Part of a small language model's weights: width 704, MLP 2368 SwiGLU.
MLP neurons of a small language model. Each row is named by its layer, matrix (gate and up: input weights) and neuron, and shows model dimensions 549-676. Each number is 128 + 24 x the weight over its row's rms, rounded and kept within 0 to 255. Numbers have three digits each. A neuron's up and down rows have the sign that makes its largest values positive.
A block is one neuron, or neurons of one layer that tend to fire together. After each block is what it responds to, as a language model described it from the Wikipedia text at the highest values.

L4.gate2009:132168155162113125125122076138092146133103136164161110110086146131148145121161143059120101110160132133176106123138164107107112112115085100138108137083120123131080097119108145136147110135110133101153116088117152175123130186163126159155160139137155154169123120137171119124150109131107117132164080149124107127111153087090145116149076129107140074163148138136111139132150095150147089151162
L4.up2009:142138115136138125115091097104104121130144096164146076131081147123173142114120100124086129108146154169136125130077149081098129154124062105112131126144106159137097136113142134129095153155154141123123122061113179122131131124150155155111156097143133038148152140111175102109151157141132086138121097133106157084129136111120110156144149117072152134110128117121099123168064127121118114144157
Responds to: Time expressions in narratives. Words that end a time reference in biographical or historical narrative: month names, period nouns after "the same/following", and "later", e.g. "same year", "two years later", "in May".

L10.gate549:155148145159129109104076080157147109121137081112158114135123129129123127125128121141106140167119096111130151108073127146117129145129118141139135096139145101164152109150109132141143122115080159141147141103144130097106101141104130125107174059149117114109132125106137128168134134164101145139190157129110141170149126099123104158118119091136080120163188118120119128088115127130161133165162
L10.up549:121111172105120127126147110141134125098158101111099121118088178115104161137149118071095129155148074125170127132095088078143110142104107137109101142107120105166137082117130107116089116119132127094144172151131121125125154151148139156124108109138110115128121121134155127119147121155133129147186130129132169153094153127102140106130114153114116153122093136143171136089155121120123135103089
L10.gate602:113130103093091113133161125122139154111112138123159123118124133150133125140100172151141124161141095136145091141138136102139141106121153091110126111131144138166157089139065119128100109107120087150134096118142121132128149135149100091106150103145164150126106109106153116114133117174130188105107111121143108062103108120125133078047102115100120104114124104141130110119111165162125133118082
L10.up602:099096110094122146147135130080151157118109135163128160170097132123145130136159118088088096088101113152136145139150127114164155108125114119118125132157161159138163096075120139083142103139115126124121128148104114140125109068106199135156127147144123094187118151119141108138123131120146097148095108159148157087111127101106170119094162085108105136134131107133105119075144111103141138134127
L10.gate689:117096128148151156166111105147149104111148117117154158169101120122139135102134106098156149109165127083125149106104118093090087133101136171100110146133108134128143138120137117110144169140117188107155139111136129165100118093148142194126134166149192095124137111109156152163170153161133141119137081134128102119106119128093124083174126124121149145115131109116148172131131109118110148123133
L10.up689:135132110107142142115130092106126155158121059129130124132119106110132162132136084148139116118111152114153130101151101150146161150179100158165115143106152128126142133153122140109135181152154151172138143120117136126125114123170126111116179116114080114125151164129113106128127111143160121116141139140094113099128171089132133053125127087117060095123134120160144120149099112169084100110149
L10.gate1173:123133106156138100115118126125150100106125144088110086117088121104139125092141158126099091128141056143151135132088118085145148121134093105157118136138153117143143129126107068136096102123147136087141148165099111110081120137102159169106141128102106133095133128129145158154135147096132109119184122127113151129132143085142113113150131145132134116140135137161137107113144135125156125109091
L10.up1173:135141072159094146115151136160121118080130107100122096120102191207127124106131160102089083119118136137123111127083157073156104168149141077128171108090127114110093136116130095148139121097107151147081140137131099122129125135119111139151129103124146144147099131114082147106167139167139150145113115081129141117130110075092141113125128126114096113116097150118175123136056106126128162129154
L10.gate1457:081122087119099119093147143144166165121130124131143163113104109151096119130114093111116120106099109140167086131141110134095118093140098121108116126163102161129125110152131133141146160112129118120123107094132169169139155120144109102091164138109124173154145159117149165138161169103130143123117062165136096089126107116138147105079080076122155125113119124148126135146154116109159135182166
L10.up1457:161102153091154165147142103121122121101135114122129150108110153147119139099086127147120104162124092147126091138118131124147116118170116093097143137093155097114155109157100133145171123087088157141121115125121137153110171150143184135130071136107098109189115071153107168116109083164092152128159120100173128102122165157129116124160140148109134059116130143124156149126115117127134133160101
L10.gate1469:177103135169125148128142103156078180132153157147127148101121159099127101130154110101111149146166129131132099126138126147131133121131117095124099146121088126068176156143148120140134141083125127123125162114139103095129104173110142129113150080128132129138152137153143139129154097155150133124144084141120055116061116073099111135144118162095109085104114114132143148143124108135115097189126
L10.up1469:105162124126136139129135131167123096148133095141125147170099093130166156115147105104112146132128139163097081116136132145166114124125116106126139165131145118086090112172144129167127146181117144128133172124138155130079092115125175158142133135084144149089144151142120141100154122152147089125146085112098164117141170145148156161147131127131120121138163110145115128137121116125168100140125
L10.gate2083:139135138118113126163087156136102117124118122117134159126095131128135142130129127102140147100125098146126116125139152120117121096138122159102173148120128120098076131141090169158155126110116100133124079125139145147141157110103098099152088119121140154154136153111127125122153145092121140108123101125133148111147078127109167126131137078143136121098116119135151168097099159124158089148121
L10.up2083:141127145116128163134140138114146130098119135146148119115116123121172138133130119074096136176121115166125121153091135162069133088170129124116145129150145116146129121164105117152095153111101130111122115162122113096148178114106151111181082133136110092122154149123131128146136118101107137129141139141096112117085140127140122139108104091085137104137159102128130140159128106074110122116132
L10.gate2198:091163158140085119125108138139101082127122112141142166104102125102112172177150093180149099169117131137104120122150182139114120134152113123102100117124163135118148107130100148159124132113106138131130167147159114129151137032134176121127121101139110124111115136150118108106142104116146143141139113091125145090119146083094103061136134096143110136145173070108147119176096124159101086149152
L10.up2198:155127155135121107159134189094097127112122125125114140129157145158137104114125114086119137128159096115113166086150125125098154118128145138073093098142141144115159125117154130098121110100122143136116144134074133137127117110156146131154125122173133123132137136122136161141087123180094123132151111147119096149135137134119102159129109138137124142146133149071118101156094126110101083133133
Responds to: Year final digits. The last digit of a four-digit year that ends a date phrase, e.g. the 3 in 1993, the 5 in July 15, 1865, the 4 in 2024.

L10.gate294:107066118143153119160125151136141141114127155112107155107113128147131158113147090104151082122065079111139131148106110105160147089119152160131140124135139126116101152140133133139103102131140146123142138111139141116138100148152151088147090139175142161146138136140112104145114139160096129155085141107101141131159155097113115117133170156094119105128126120108109184177127077109133084132047
L10.up294:139089130124123119124146143143136137176107180118113139134124111146144113125159132126151126193131110122163139125097164141150117068111120135146079153170132124112127132088112105095085157147147155150132152132101120122124115119155173151139170155116128111142141156131151095151071157123131086136099138104152167118152113156137099115155107122092164154101120141117142126132112127111159156157131
L10.gate456:148137131117162114149085134166160129108139096120123139171122147108116132148169103144137107087102099136116116150127115157149128153139143144173124122106115118145178106112108121130135130108128165081146151148138116160102125141165139150154123114146131132088114160111112118149104153090099055165081147125085164145154152099126113112135128159131081138102122125156151110048121116139134196108144
L10.up456:126133149136139110143100096151138148126139149088105151117124146126105114157140129126089123143123119106122095147068131146134138121159107125159086110142057147061169107069112187140138093089122160098157157115133136136124119125177145136153155144126128113087124124154133154155150120135138059133104135147141119116125136129092151128141157144141099139091128150155203150114111138130123171146127
L10.gate460:194135123138107113174105140105135162155124088135138134130094161139156163133100177134137170111148143103129161143133148126090122108151134106099103109134120117133103117095107178096127140157143129138168172131112126163124130131125101147075127154118164126147133104147112100146123134162123129139155115186147132125082186113142129122123144132113145165141151123096135090144107132110139134122128
L10.up460:176126123128169128104143152134118108099108132119139079143124103102103136133129132133118092132091140094102128167135092114134135096154191132122077109125175168118134134121123119112154158138099120103135111122136133150108136139129143128112086130160116087155130102125098121138139124149152102174166059138045150131149135115143067125100133076160124125108108121098157126124123116110177115155163
L10.gate920:155108104109114109082090102111156140159092120095124120112162145108066118156111113109185094116107131154151109144111117113102091121108102134165111129098130147134130159117162142134132147123140129172105166152083125105103105121133128117137124143126120136130056170135120119167131154127135137134104132137128108150136094159104121129114127140139086123120150151101119127105104132112122087134112
L10.up920:100116137115151142142137138175144111059131120182123137162112141122134073075123107130138132149149182151134077155135153151144107158125157102117140112137150113159130114100098104138125148170159090156141127072168140135141158131185124175140128128113108118171133084140092163138098172133114138114123127143161101140140126096153153144159148110100110132161073166109168121108143135120107145091143
L10.gate1039:132141133150134151135100082109121199129176090172124138115134103119192109128121104124130139096158146103147093120149085120121110120126112141115104155113096102149094122115125117131172173145106138101092114135110162115118075131190093135163095108163112125113146096109153144131131104115088141114093180135185094137145160142124133159175104107149145156109158150118164142098151134138155158098164
L10.up1039:122133123089126129162133098116127109152135074157111129136151154097121127130136147139145152123191108145139094113059190180144106128118143138110124107127150153137163084137104121104115126132117120127173173142118174141127174122138147131085156189133093112131125148203082103124079166125125143121153139123152095127107098129175091131156173139156097122169123125119113137118167167158074115141159
L10.gate1871:072143134092131113149149127082107131104141125096127114107100097093144149097079095129142101110139132122126156153135178101109121101125074133146109110118098133185112079116114138172158114118117110112098120144132160169130109082114121112156083155129139118119116148135122116114149126119158122117140132101107165132127096083137083110110122117149081140148132113173143121119138121099142076109117
L10.up1871:101139141147129143116134125161139116142094147108154114138099162171156125119122098113142097122152099153138135122157098146078121126085125153125105148179125140123130186126130151113132110151130121172109156123146102158095144161163157166177131116127130096125114135157167117152126107147124119100102150142149128122163114141113183087091171109124159133123134142123125130116151170148096134114140
L10.gate2013:149096140138176167124138140164101139139102129107115121135131152097093122106163090124198125119130112097131132134157123141140122188131115170151112127142118156095146173152150134151145147102133106111192133150144134153129133133147157105128120148187122129132133092144162151160139143115124130177148136152194150134170163150125118097127109130153117148089126129141169114104137121135121124096133
L10.up2013:126079128156151087097153130124138149083098110154110145119074118123124103144124121158147154115142108153158143103126112108130184147154134139155153126118126170124129120125123123088125143150146173111132176111068144159148082175119137131101123131150104124160131110138098122161112138132136094098141162122145124123144149127136158062145153139139147148103103118156167136117124126075127154164147
L10.gate2051:090128092130141086131117114159147125129116159144162133127170150127171144110100117126116139107136123149110146113128148103130144112107113163084108178145164162138099149154142147107136151138126148106112164121138094107145127130131136145163140102145109124133145098093125137127132153128123131127125145125149154148084176127123130109120110131125137118166144153123105142138143121142144142112120
L10.up2051:129152136156103123109142133129135078156126133085123138123132118150132160128115110112138104121110185099137097122130126127111110104122150135130062169117096132107128123120130105114154147104126126143153081108113149145145129122102147117135157103142126132136127153151130105133102109078109129136078170129151142132114132103153112126113125109145140116133091125126107114122117136123135171105161
Responds to: Digits in numeric tables. Individual digits of numbers, often the first or a middle digit, mostly in pipe-delimited stat tables, such as 9'82, 1'2', 3,'0'07.

L4.gate983:139118148165160137090158145139115112129115130083146133138102145097090116129126123187126147080112113098185099105166044126136167139075192094133139118144122137113138146145166115121124154120169136094151131136125150143172130155155138078139136142113146135135122119126118129144144135092140112124160116115148152180135113112125153109113138095177110110092102106171147106136129126117167107148132
L4.up983:131135135112147150145104142126135117150106134108115102080131110134091110103122072119119132092129114124125121158156114150145111127114141103143155142153096116115160144146062138070140098104122135139120135146156124158113130121160148139116204169110121141166147145168142116134110149127148103114113137148143123116109068077125156134104120130155100124113126110095142156141142151139156108122137
Responds to: Digit zero in numbers. The digit 0 as a non-first digit in multi-digit numbers such as years, coordinates and statistics, e.g. 2020, 1970s, 120°30′.

L7.gate498:097095141111101121143173131138115115152164139150170148155161167138099176146137121160148125130121124151108122142146115136131160113140136144129114116135151123148139119185160109125143140179081150110141114108160098162149111109166119153098070150191169129125126151122101127150088153148132113118150141143142164130146135102138134102112129090146125110137139113120146147120123088135081136138104
L7.up498:118111147135159099125119138090150126138137148154129139128099142169122119086149132152120091085134107142153119134130119126129153130118101114152165117125129153135112127125151126115126124093152155124065109123150094192104107150109160153159098083141110157116101124083104120101128149146125115088147117154167112126126086166086088111057131104133135139102133172106141125145122143132146117083133
L7.gate707:131117138120124116150118091141099136132118120166139143183093114145108147119136121131134118146159083181141154107127140129134106146130097124105100115105124167132100098096128116113165113087113130135169083095116146145112130158107107157110081121114131105091125132102147138129110135094103109110115141104148119102122164092167164108138099093142122113152110119149094202123075118111146155114102
L7.up707:133153120178149105106158165108115135101146123139157132130162122130124109135151126119086125158132132136145162132152136156127140144126097139120146130095121137139142110131103150130143129118156143146117144160157093106125156194108128130099076125159128096137141101146128097139162110145141144144131120143068168108113156110141151139133107138111132094151084121164132046116110155071159123139056
L7.gate714:120123126152094120142111097146116133091145136138121122110090155127144140125088132140116187120102095091087152177131098154102100111173095118136110118135118148120119117113124137125111143098145142120145153128094119143091136101149158104130105128157137139118143103092123149186138124158115092150124124108109115151155108137105164110121095103133112147117073101109116095101078113122127131119077
L7.up714:102124121150099126151107149150175130124127093143198147119115128118113093150087158134127139094095112114173067087147141144152146123121134167115107123153118120119121098099092130145138093120154105123112115131126121156103124149138092113121106142149098157137112123148128138192077159116121161163117129121110100208129137141156130174093146105138125087159125136106088126145142132130155163094154
L7.gate1014:113113118143146118175118137113084149115139125111121083159132173114179115090125120084184069110121135135155135155101122159125132130121115158093118157138120127113117125136149132114143166083139133180150125126134116149130119085102119135106132153154092131150106104125085109107115143120144141144140114088102140210117095173079188079109137149138106107142135131104147167149143110103166095127108
L7.up1014:083075164141126128114151127138177111135127107133142112152113091160101167173113155123089080119189139114146112113106185125174135148147127148149146131155124114115135127089158129165133154094130095136136150135124128157140118086134115099144153148101144123166132140114108149108112154151135144141139124148185152157136106156104070109109128125152080139128158167098114130155163138142091159120081
L7.gate1107:089131142095177140131172150118126128150116112100113107110146118191126090093154115161112132157121106131088127126121105118156155088126089139109089129156176158124153160100078092154196110127118103157098116109111104088132123092103126111089154147163129167140119127109144132137143107156144107109089151144131118121167134145108139108143160116129122110125089152085127123149156145082125152125096
L7.up1107:155123088111136162113107151147119091147134153179115133126098128093089119184120183125111137140108094129153156144095128143113130128116118155135124100083118163156102139118120152147191118150118122114139087140125115126117152144129126157118088085158142144147098124145110114183153123106140172103147148158163099100145165110113125126127130114139119144131116174108125094146136098126161137132100
L7.gate1329:136127169118108090143118124145144129131095144139151147185123122108103128104121132139165108169104126107124160151117106116163111121122138109139142186103128124133134116133117110131128078145133123121104086108169113135141091112115115134119155145126158118133156152089155107112124133159189104165132095142105105109154086113131133142129175166123130160159120185143139120117152118111149131139123
L7.up1329:114147137151152132126152102102136084086135140138155107155110141144166116130122141136150144106101122155104096056112129133123160132139157131123137138139100111131119162121037078091140149162191135099118178140148126127149164158116071158104112130134150125128153140114138114137116085141087143093159163144152126154154159141079130126162116143105154101097101173103154115123124092104170131163124
L7.gate1670:112146158108121146116116129096104114065126110113121148125103136101131120128154171116146122109127106123155143149118137085137106103129112139081115114147113088091098081171192130100152124120131116145101171101146156109116138136087139126130117156146140112152120129088102069131101077102137088128136134150118083089168151120110154127106085137153140104101111132128138150137134144079148192092165
L7.up1670:149130122118107140150133115124150154119135118130130144081104123129114119132139139141131090084070113120138113106101120107153126110140142158131175152115122110174133116116141125108156111122126156117142142113132122133121125156139120153151106091141110155153107139099139157133106142106173098167128145138103108116085137093110096142112082118135104073128118157126134127133151100137136170105115
L7.gate2277:110106090179108120121111109132134117179115119117140125100157126126167140117124165128112160139136120119129152092106144132116114134130108134110095131105090123122133122142088114108135144123107121133100136118104105099124128131089183128159158135101083138131155113112133114162134125156078134097116132129125115129172162088099151114129127114117124129121156091143161138147138140118118095180153
L7.up2277:124161142170153126164130124144137155145120100111172145117130142143112106120079135124133124149110146140117147103109140120100146142141117098135126140128165083151142132132152115091119119093135145139145109105110140119135135139137097135141086170127084116143150131099137178120190128126126144159152101117121125153168176106150089123130112156135167148161146140123125114154140166115117139130153
Responds to: Zero digits, mid-word pieces. Mostly a standalone "0" after a space in sports stat tables and numbers (| 0 |, 0.70, 0300), plus word-internal pieces of rare foreign names/words (ylide, Drugănescu, turquoise).

L7.gate29:124144161128126155101154126136150104125159108122109160159123114127132156121098106145148127148126147121098066104111132128090095137112132116114137146136141104114128163123164123114106112141174091120101156071125131148109115135159102088118108097149113098125083108174135152164116131144135149144110100105142089100152107115091131143115138153118105102161136106082137133115126139138163100123159
L7.up29:119151102055120110117158143125141123107100141120073163159104153130137110148110160121101141151084116102165112132148106134138153137125163106141133117154168117117106141112126108129176144110100144089126147160128150143128141111115107116148130165114141125099119102137113118153097175109149098129117118142138149157111121168131100129108111075124121175111113131110110134125161114122148188110153
L7.gate337:145149121092154168111067138131139098157134131106147168166165132144100129129138182134108136127143122120113072107154178151138062130150119071109117149102168127143095122135175155125117142056120083125131139139122118105082155139110197132165081127108115098148144109146111127126103119136109125142121114091110151135152157103177161105097150184137153137129143161129142128146132122124161109140110
L7.up337:142131143145112117110136092136131079139151119145120134120143119152116159122185156067141143110124100130161149115134137105119158079157100097136167116185166118099156155116136144150100128135127130156137113143106144133107173154095134095160117103111108135137162155145118094112132113105126122144120158087150140131116137088177137126114106093119134140159119139134139089117100131114103139092137
L7.gate988:160129194150127111104140129133131137155117133125156093120161072148134168124132120108117136117167107135159138102107136107170122173127171156151163110166089077141117127074128164105087098128083098118119139097075134144144112069129159113124107151132100126130124140127160122122139136181121106138115146064138127149158135144123091153148139120165126158137137148120116098123118091118137182086146
L7.up988:121176145165065161091120149153161127121146106119104148143116169124132131121138130138165134105140135091142163096147183105111142152162121123111160136096132104111123233132111109095121139111129109129158133141120109157153144126158129166129160105132128153138119112169131112122129127122116113118117114150118111132124112098133124106164144092117139096128125122154161145164111120118140126139128
L7.gate1233:144125150111149122148101080092146132128088122138164131171109122121116164144173103107160106144161127144135082158166149110099128107155111117128137125137106133168136160087159108119100138145115125115107135114101102170145144124160108159128119156142143158123132126119149112122124116134175133166150110118122100148095093139115138118130109129144110165114104128064133140091126128141138149141130
L7.up1233:116131150137143138134122129150102190182149107117128146164118139133152106134130117132128114100120113077143090166155128136134117117135101132136116167123116134112168086116136130132134142188101129151139129096131128134119102115134170139140119107108113142175144094133074102111108132110138127150089111119125118081129108127143173116134115137164173141115161113139144110081104121134173110135118
L7.gate1463:153117151075096141114089112117164133118156132156138115159096087132092128138146185106123128132158179116119141088144114118131085098132056100181165121117118064116106106148174112076156112117123122141095103067121145121078178100134135113137127101151103143126172092129152108114114108163117114070105123115143145109117134099135151102072112166137156120096096136118126124141065136154108138135144
L7.up1463:140153094147128114088138090131112143101171145144117117124116124174095143135156135117113140144122104143144110147118126145121121077121119051114164143179138147110145083104124150130100166134201135100127129108132129107117100131144132142148133091140108151104189098102097120109126156103096092103108066155173157144110161136153111141077124168157086093141127124131112113163107142088136099099090
L7.gate1478:158140126103134146137118101132109165119126110096104188142100133210157117143138155143088093152108099097097122108098144142138159171134129141148132134148136169118154098089138147093092115146110147088115096138091103116141129146114173146134124132144106124114101106123108113171137127130139141098143150097105097132141132117126152134123110115144093108081125134115106115098148095117137118126090
L7.up1478:136125182181126131107133115097122122195126130137124107116145162135132120136158149124115111125113150089158094134119144139088116146135135131100113176127125163113141172110092171145132172130104156103139145149138166134121086129134156127119143149116105180106076113175125093135108169125123125090101149134097144132099144137141116136125164158141160096119099138126130132137130131133139146158126
L7.gate1665:116087136121132158106130081088118143094110146095126143175150097117152088115153143123124177105134074106099145098092166079108103082147122134131084127103143127115128137115124147151121148125123177176099108125099105146123169107132079128106107138105131141140135157168112127127119153204120127142126164154114131123147128110089131121136118160137132119101095133130104098116138102113124122141145
L7.up1665:154157154156068128150127095153111158091118141119126133126112167157115107100135169101106153082132166129102089150104144128131117125150133148108120111140141146160113093150116106140112106123098147123111133121116160160081123122114128108156109159137102108141138146144124134092136104122152081161112176202110149149158155148115142130148127125143131134124094131128114106132118095126115188111107
L7.gate2271:140143139116089156141084178128181127135129131133140127103136134166137097151114163086126108124125095167153119170135122112147117129120100121103154073119124150104157164115088165173181092153095130098135136132130133164111162136116111125111117148113151128140137152119127154150136136106099099157098075116138117173108115109088132086143153084148094110088104105101168137123155108136115131107112
L7.up2271:137135115143140157108085161142099128107083182144161178128141167078123129151151138118077116128131111102126132176123116106094142125122143093132125067109108093135120123105139102131150163144141161135128108126108110131116084156146147155133138110132117107117168163118127066155167103090095115112112149136100128162126121169139113116134155116101172119114143109108153128108142107124115176107115
Responds to: Mid-word continuation pieces. Second or inner word pieces of words split into several tokens, often after an Al/al start, such as Al-Merrikh, alcove, alphabet, Lisp, Kalgoorlie.

L4.gate285:075129115114116111121134136129189147132125159191111136086067149111133166145105090154132154126178098159114101139100075148101130134134105117153094164112138122115158141126097146128106142098154103116146149155105125091147118127103164166104118135170119109176132125119130147131111134148150163090122110193111104097092140139090141116171131125138116109100128090097112112118136159145152091122096
L4.up285:097106127141131078121113100180159102079126089165139098102072176109122146127130151129163122114134134102114120115086099152139129162083131120079094110103139119167118129143146122151116125108192140127143139106137128058109097129124112149116146153124129106132113129130134135144133121116131137105171145141152143120098126130113106107146099109158142110106104124148129148144145118136124099123125
Responds to: First-name completions. Final subword piece that completes a person's given name before a surname, in lists, tables and prose, e.g. Ed-ward, Syl-via, Jud-y.